config.toml
n_layer = 14
d_model = 768
n_head = 12
n_kv_head = 12
head_dim = 64
d_mlp = 3072
vocab_size = 32768
activation = "gelu"
norm = "layernorm"
norm_place = "pre"
norm_eps = 1e-06
positions = "rope"
rope_base = 10000.0
rope_fraction = 1.0
qk_norm = false
attn_scale = 0.125
bias = "all"
tie_embeddings = false
parallel_block = true
init = "uniform"
init_std_qkv = 0.0391
init_std_o = 0.00739
init_std_up = 0.0391
init_std_down = 0.00369
optimizer = "muon"
lr = 0.00847
lr_mult_qkv = 0.4
lr_mult_o = 2.0
beta1 = 0.95
lr_head = 0.00409
warmup_steps = 200
schedule = "wsd"
decay_fraction = 0.588
decay_shape = "linear"
final_lr_fraction = 0.0
batch_tokens = [131072, 262144]
seq_len = 1024
doc_mask = true
train_tokens = 994100000
steps = 5139
dataset = "wikipedia_en"
MLP neurons of a small language model. Each row is named by its layer, matrix (up: input weights) and neuron, and shows model dimensions 672-735. Each number is 128 + 32 x the weight over its row's rms, rounded and kept within 0 to 255.
A block is one neuron, or neurons of one layer that tend to fire together. After each block is what it responds to, as a language model described it from the Wikipedia text at the highest values.

L7.up589 [143  98 109  92 132  90  97  98 171 119 119 109 165 115 138 155 129 133 156 123 170 151 102 141 104  93 127 149 125 174 143 138 132 107  72 111  75 155  63 169 188 116 129 128  72 106 138 147 212 114 169 127 126 142 116 146  92 138 127 142  96  70 128 183]
L7.up1428 [193  65 146 138 134 154 169 113 113 128 100 171  74 105 157  83  96 199 123 128 152 134  73 167 142 127 142 158 103 124 154 138  77 140  57 184  68 163  63 138  76 130 172  90 119 133 145  89 130  98 126 109  93 110 132 153 189 116  61  99 175 183  83 129]
L7.up2113 [135 185  52 130 183  78 105 154  82 144 138 127 101 168  85 102 138 109 146 107  77 131 153 132 184 119 121  97 158 171 203 141 106 166 123 100 175 168  99 164 109 201 118  89 141 157 120 159 104  80 142 139 120  84 113 151 139 131 100 165 137 109 116 110]
L7.up2888 [137 138 101 148 178 110 156 116  89 166 146 108 162 124 179  81 179 164 160 153  98 102 156 132 126 143 126 121 159  56 186 111 128 154 179 127 131  96 127 194 128 115  73 121 128  94  98 165 173  85 144 116 177 124 135 184 100 144 143 139  95 146 113 196]
Description: Function words and punctuation inside descriptions of body or object parts, e.g. the and in "sepals and petals", "legs and feet", "to the stomach"; also heraldry.

L7.up693 [208  93 122 157 159 113 152 132  80 169  86 120 174 119 110 138 133 179 122 133 141  93 143 130 168 139  78 128  80 198 150 144 112 189  84 155 155  79 112 134  87 109 164 199  98 114 169 156  96  55  99 115 147  84  75 103 116 197 238 137  85 133 167 103]
L7.up1368 [135  37 101 184 152 113 105 134 166 147 100 117 138 123 135  93 114 166 157 171 130 143 102 171 163 126  73 101  73 102  52 103 107 162 107 109 125 118  87 103  75  32 156 160 162 178 162 147 103 121 171  92 104 176 112 146 140  89  94 113  69 118  84  99]
L7.up1457 [131 154 168 200 118 211 178 149  97 173 118 105 134 130 127 140 119 155  56 166  51 125 100 161 118 129 153 136 105 165  74 183 173 160 138  94 128 100 169 151 134 142 150 122 136 164 118 135 244 123  91  70 148 125 100 152 138 126 129  93 141 122 165 192]
L7.up2798 [127 150 213 134 228 148 104 135 113 144 114 118  86 131 103  83  90 180  51 158 126 119  95 125  83 169 135 130 128  92 154 150 119 182 152 118 163  64 143 155  78 140  95 169 183  91  98 205 171 134 137  99 107 125 125  85  65 178  96 140 109 156 162 120]
Description: The period in "No." before a number (No. 3, Highest ranking: No. 188), plus words expecting a following number: born, March, c., Side, District.

L6.up626 [139 127 138 119 108 164 128 112 129 146 123 105 146 121  94 184 164 144  69 140 142 211  93 115 101  75 146 128 138 186  73  94 124 128 162 107  90 152 130 141 132 110  90 149  94 195 131 114 210 133 127 119 143  89 156  80 104 118 102 118 156 106 193 136]
Description: Words just before a proper name or title is given, such as named, entitled, renamed, known as, plus nouns like son, album, film, predecessor.

L2.up425 [144 136 145 171 132 128 102 112 138 110 124 122 128 112 167 144 123 197  99 161 106 142 102 154 121 178 181 110 127  74 101 106 124 117 164  59 227 209 145  53 150 134  92 156 146 133 134  78 149 145 146 110  95 228 121 206 175 114 188 143 119 141 121 156]
L2.up432 [111 100  87 195  56 187 166  90  64 122 120 120 104 117 123 151 160  83 196 139 159 164 121  60 153 113 111 111 139 129 154  94  54  88 138 106 151 135 110  37  86 191 155  93 167 128 112 115 169 111 158 130 173 176 136 135 157 195 159 142  79 120 152 151]
L2.up813 [167  86 108 163 158 119 134 125 130 139 146  94 161 108 104 112  95 175 115  76  63  97 106 108 145 147 163 164 140 103 105 176 135 138 125  93 127 123 114  77 154 175 109  97 117 152 175 107 129 116 106 116 146 104 130 167 128 119  73 146 153 123 131 157]
L2.up1075 [162 105 111  93 127 139 121 252 124 143 158 121 154 130 124 129 121 150  59 141 109 163 106 149 117 141 126 150 109  86 232 152 160  90 163  72 149 144 191 124 217 147 118 149 108 191 195  93  63 104 164 116 139 168 100 150 103 142 123 114 143  80 127 155]
L2.up1629 [141 135 128 174  73 160 139 116 140 101 144 111 102  78 105  87  87 115 125 103 178 152 164 114  89 140 125 137 100 159 208 109 110 130 104 122  80  97 107 149  68 111  80 179 101 128  47 101  98 127 124  85 181 146 133 164 138 135  93 128 157  98 120 141]
L2.up1958 [109 118 107 135 118 196 129 195 125 136 106  64 119  98 201 127 146 120  93 150 129 155 173 103 130 121 145 131 136 119 156 141 118  49 128 112 120 173  61 103 111 135 148 114 118 109 156  97  89  86 153 115 135 164 106 127 201 197  75 169 125  93 170 123]
L2.up2013 [195 167 149 139 173 138  95 105  93 134 116 115 123 181 142 132 148 116 127 132  89 177 141 154 113 157 113 148  89  72 163 100 137 129 121 114 166 106 132 108  96  94 108 125 168 100 138 110 135 133  96 111 130 129 163  39 163  61 178 133 105 116 159 126]
L2.up2157 [174  67 102 132  97 196 143 145 113 110 166 103 113 143 125 155 113 140 126  81 114 130 103 101 128 161 180 147 136  45 169 106 101 148 101 123  95 122 128 136 125 160 176 147 140  80 176 146 158 114  65 158 153 154 146 114 115 146  90 138 173 133  89 108]
L2.up2234 [163  54 126 157 102 188 138 138 116  92  73 137 126  78  98 143 104 113 142 101 126  94 149 138  96 133 120 114 128 104 165 155 118 119 113  70  99 139 165 145 122 144 143 171 110 148 184 127 129 128 164  87  99 143  52 119 125  89 156 145 166  75 159 132]
L2.up2361 [102 158  90 100 148 131 158 139 107  80 170 142 132 148 144 170 101 123 146 156 143  77 157 145  87 116  95  85 139 139 195 137 134 132 116 130 168 126  98 158 130 136 158  98  92 138 139 123  74 119 134  96 129 124  99 124 145 136 183 119 117 109 128 140]
L2.up2428 [173 167 116 140 167 131 155 119 157 146 130 150 114 224  94 143  80 134 143 138  78 113 156 103 178 122 140 110  94 146 188  62 164 121 156 123 148 181 102 140 109 108 157 121 139  75 153 108 113  91 144 131 127 148 113 125  53  53  91 117 169  57 143 171]
L2.up2472 [138 126 143 134 138 157 161 151 174 146  76 109 120 130 108 150 127 148 153  65  81 105 114  71 158  66 186 137 209 159 154 166 178 142 121 142 128 114 223 121 151 120  65 124  98 102 123 152 132 148  54  96 137 180 106 143 169 137 167 135 124 182 151 118]
L2.up2674 [132 140 154 165 151 159 127 123 137 112 155  86 120 103  74 100 197 160  93 117 103  77 127 177 115 147 104  98 105 135 129  83 143  98 154 113 138 139 157 170 134 116 115 146 143 163 144 142  82 126  46 102  84  90  67 126 116 122 120 151 116  67 195 116]
L2.up2680 [157 108 107 107 102 128 101  76 128  86 106 159 109 140 117 145 146  91 146 122 100 150 113 150 144 140 127 156 113 111 113 132 111  92  85 200 130 132  51 124 111 153  82 132 130 156  94 116 168  94 100 182  96 130 115 152 155 152 138 127  99  41 142 148]
L2.up2744 [133 115 179 109 105 150 115 162 145 105 132 107 120 166 165  77 115 174 123 153 152 107 139 152  68 135 134  78 127  94 112 128 138 136 132 140 109 171  86 152 139 166  83 164  74  76 120 140 128 150  78 108 139 151 157 140 154  76 172 140 169 126 115 155]
L2.up2883 [134 124 174 107 128 148 134 162 173 119  77 125 172 193  57 112  62 176  47 153  53 125 142 114  84 133 155 109 114 117 115 164 171 169 130 135 129 147 134  99 132 175  86 127 171 111  59 114 143  91  91 168  99 167 141 136 103  92 128 129 176 181 161 153]
Description: Kinship nouns and relational of in biographies (daughter of, son of, his father, president of); also list semicolons and = heading markers.

L2.up224 [ 83 123  96  89  94 140 126 160 129 101 124 136 105 128 103 175 133 115 105 101  89  98 121 152  95  94 147 113 177 118 160 180 117 111 133 129 126 150 165  94  65 133 189 184 153 168 104 107  74  86 117 146 138  75 167 108 148 134 169 116 129 135 106  84]
L2.up247 [ 53  68 156 142 114 156 127 168 119 145 123 122  85 121 114 114  48 107 122 120 138 104 119 114 123 161 114  71 170 173 107 113 131 151 144 106  89 145 154 120 146  60  82  84 149  78 126 117 134  67 177 163  78 170  94  92 142 121 135 171  99 119 139 143]
L2.up522 [153 109  64 150 144 106 141 151 155 199 115 160 136 140 100 157 101 105  80  88 150 154 115  71 167  86 135  64 111 170 151 146 100 179  76  85 154 154  88 121 176 146 109 113 111 147 111 136 101 122 108  93 142  70 123 172 116 157 115 128 154 111  53 108]
L2.up806 [113  96 181 170  97  96 126 110 148 151 150 213 132 108 127 101 140 160  86 138 157  94 129 117 111 113 107  94  80 146 189 150  58 172 138 134 137 109 135 105 120  82 117 177  99 124 151 169  74  96  63 157 160  99 125 159 145  88 158 134 113 105 148 115]
L2.up848 [133  88 112  91  96  92 174 124 149 179  68 121 141 147  94 145  95 118 110 146 119  95  99 120 110 109 147 171 128  76 145 114 143  79 124 183 108 142 145 123  71  81 142  92 139 124 100 128  29 112  98 101  62 110 157 162 119 116 165 157 120 114 160 166]
L2.up856 [ 99  80 138 111 150 121 151 102  97 149 118  87 149 134 106 177 149 127 167 132  77 142 149  90 156 157 104 146 125  80  91  90 141 176 112 128 159  96 165 107 142 135 156 140 128 136 138 197 112 121 168  54 136 120 148 136 170 102 101 153  75  97  82 134]
L2.up1085 [128 167  96 180 205 141 115 136 107 136 140 150 101 162 159 128 151 174 152 131 119 128 162 110 134  40 177 102 124  88 129 105 174 151 143  91 104 157 122  88  90  93 138 112 116  87 111 186 151  94 154 105 144 103 106 146 146 166  89 104 113 128 118 150]
L2.up1096 [ 80 114  62 153 114  95 148 122 117 118 183 159 130 218 130 153  84 103  56  66 109  92 136 137 128 131  78  85 158 118 135 110 135 145 120 132 101 105 159 140 150 186 184 129  66 143 161 114 132 113 155 162 124 178 115  70  67 118 140  66 103  76 147 117]
L2.up1151 [131 183 138  96 126 194 115 127 117 110 139 142 134 155  88  63 114  84 113 142  91 112 110 155 111  78 102  63 195 151 100  99 151 168 105 102  80 149  92  79 119 123 135 158 155 100 104  96 109 153 148 138 107 194 112 111  97 117  88 135 183  79 116 182]
L2.up1180 [ 74 161  97 164  89 139 156  71  54 138  39 148 150 111 102 139 137 167 114  57 113 121 125 116  98 106 142 139 107  83 117 170 109 143  77 109 144 123 125  94 123  85 121  59 102 176 117 138 107 145  99 136 111  79 120 102 102 111 113 102 119 108 119 115]
L2.up1201 [110 112 182 180 118 160 106 179 128 152 138 124  86 138 119 128 116 132 140 116 127 183 125 121  98  89 137 105 109 117 126 156  85 143 110 121 124  68  97 135 175 120 114 106 141 150  88 121 109 120 205 201 144  83 197 124 190 128 193 121 130 138 148 141]
L2.up1517 [ 41 133 142  70  82 148 141 135  98 118 152 148 149 138  92 100 195 120 167 145 161 138 157  85 100 125  43  85  93 164 151 185 130 102 169 194 113  84  96 129 115  93 111 126 141  78  76 178 124 121 148 141 138  97 119 127 151 129 121 120 129 151 133  98]
L2.up2003 [ 86 127 119 147 178  73 173 139 127  95 102 105  93 137 133 129 150 105 113 107 157 150 156 116  96 142 132 103 131 214 115  43 129 115 164 154 157 168  88 134 111 100 128 129 126 142 150 155 204 131 159 159 156 115  77 110  98 138 126  81 171 111 116 159]
L2.up2148 [ 47  92 116 159 130  89 117  79  99 137  56 165 152 159 106  96 117 146 100 118 109  82 160 155 137 132  72 108  56 149 104 107 146 165  90 128 135 166 178 123  64 104  96  87 111 111 161 132 146 101 146 180 125 156 106 167 115  97 150  81  97  96 131 227]
L2.up2310 [100 163 129 141 165 144 138 108 109 166 116 134 137 133 136 151  90 159 143 123 133 123  83 134 105 105 105 165  76  99 155 160 143 202 147 161 111 141 185 115 161 120 163  96 121 141 173  88 118 126 147 162  98 126  99  82 109 172 101 106 164 130 147 156]
L2.up2550 [ 92 128 139 140 105 114 147 162 138 193 133 117  79  87  99 131 100  92 134 171 122 125  84 119  85 142 124 116 159 149 163 140  98  84 119 113 122 156 153 121  96 154 147  28  99 144 111 193 182 110 109 102  99 128 153 157 146  83 114  66  90  88 140  96]
Description: The period in "No." table headers (squad and track lists) and Symphony No.; also abbreviation dots (Mrs., c., pp.) and tokens preceding numbers (June 6, age of 19).

L6.up1187 [121 102 156  92 198 118 102  91 170 128 148 153 177 194 113 156  72 105 168  96 111  91 107 106  89 134  59 134  83 158 148 123 147 190 131  93 167 112 108  99  99 110 129 148 106 107 129 132 161 173 135 125 157  96 133 159 107 101 185 135 129 144 183 106]
Description: Tokens right before an expected number or amount: "No." in table headers, "it took" before durations, "won significant", "lacked sufficient", score dashes.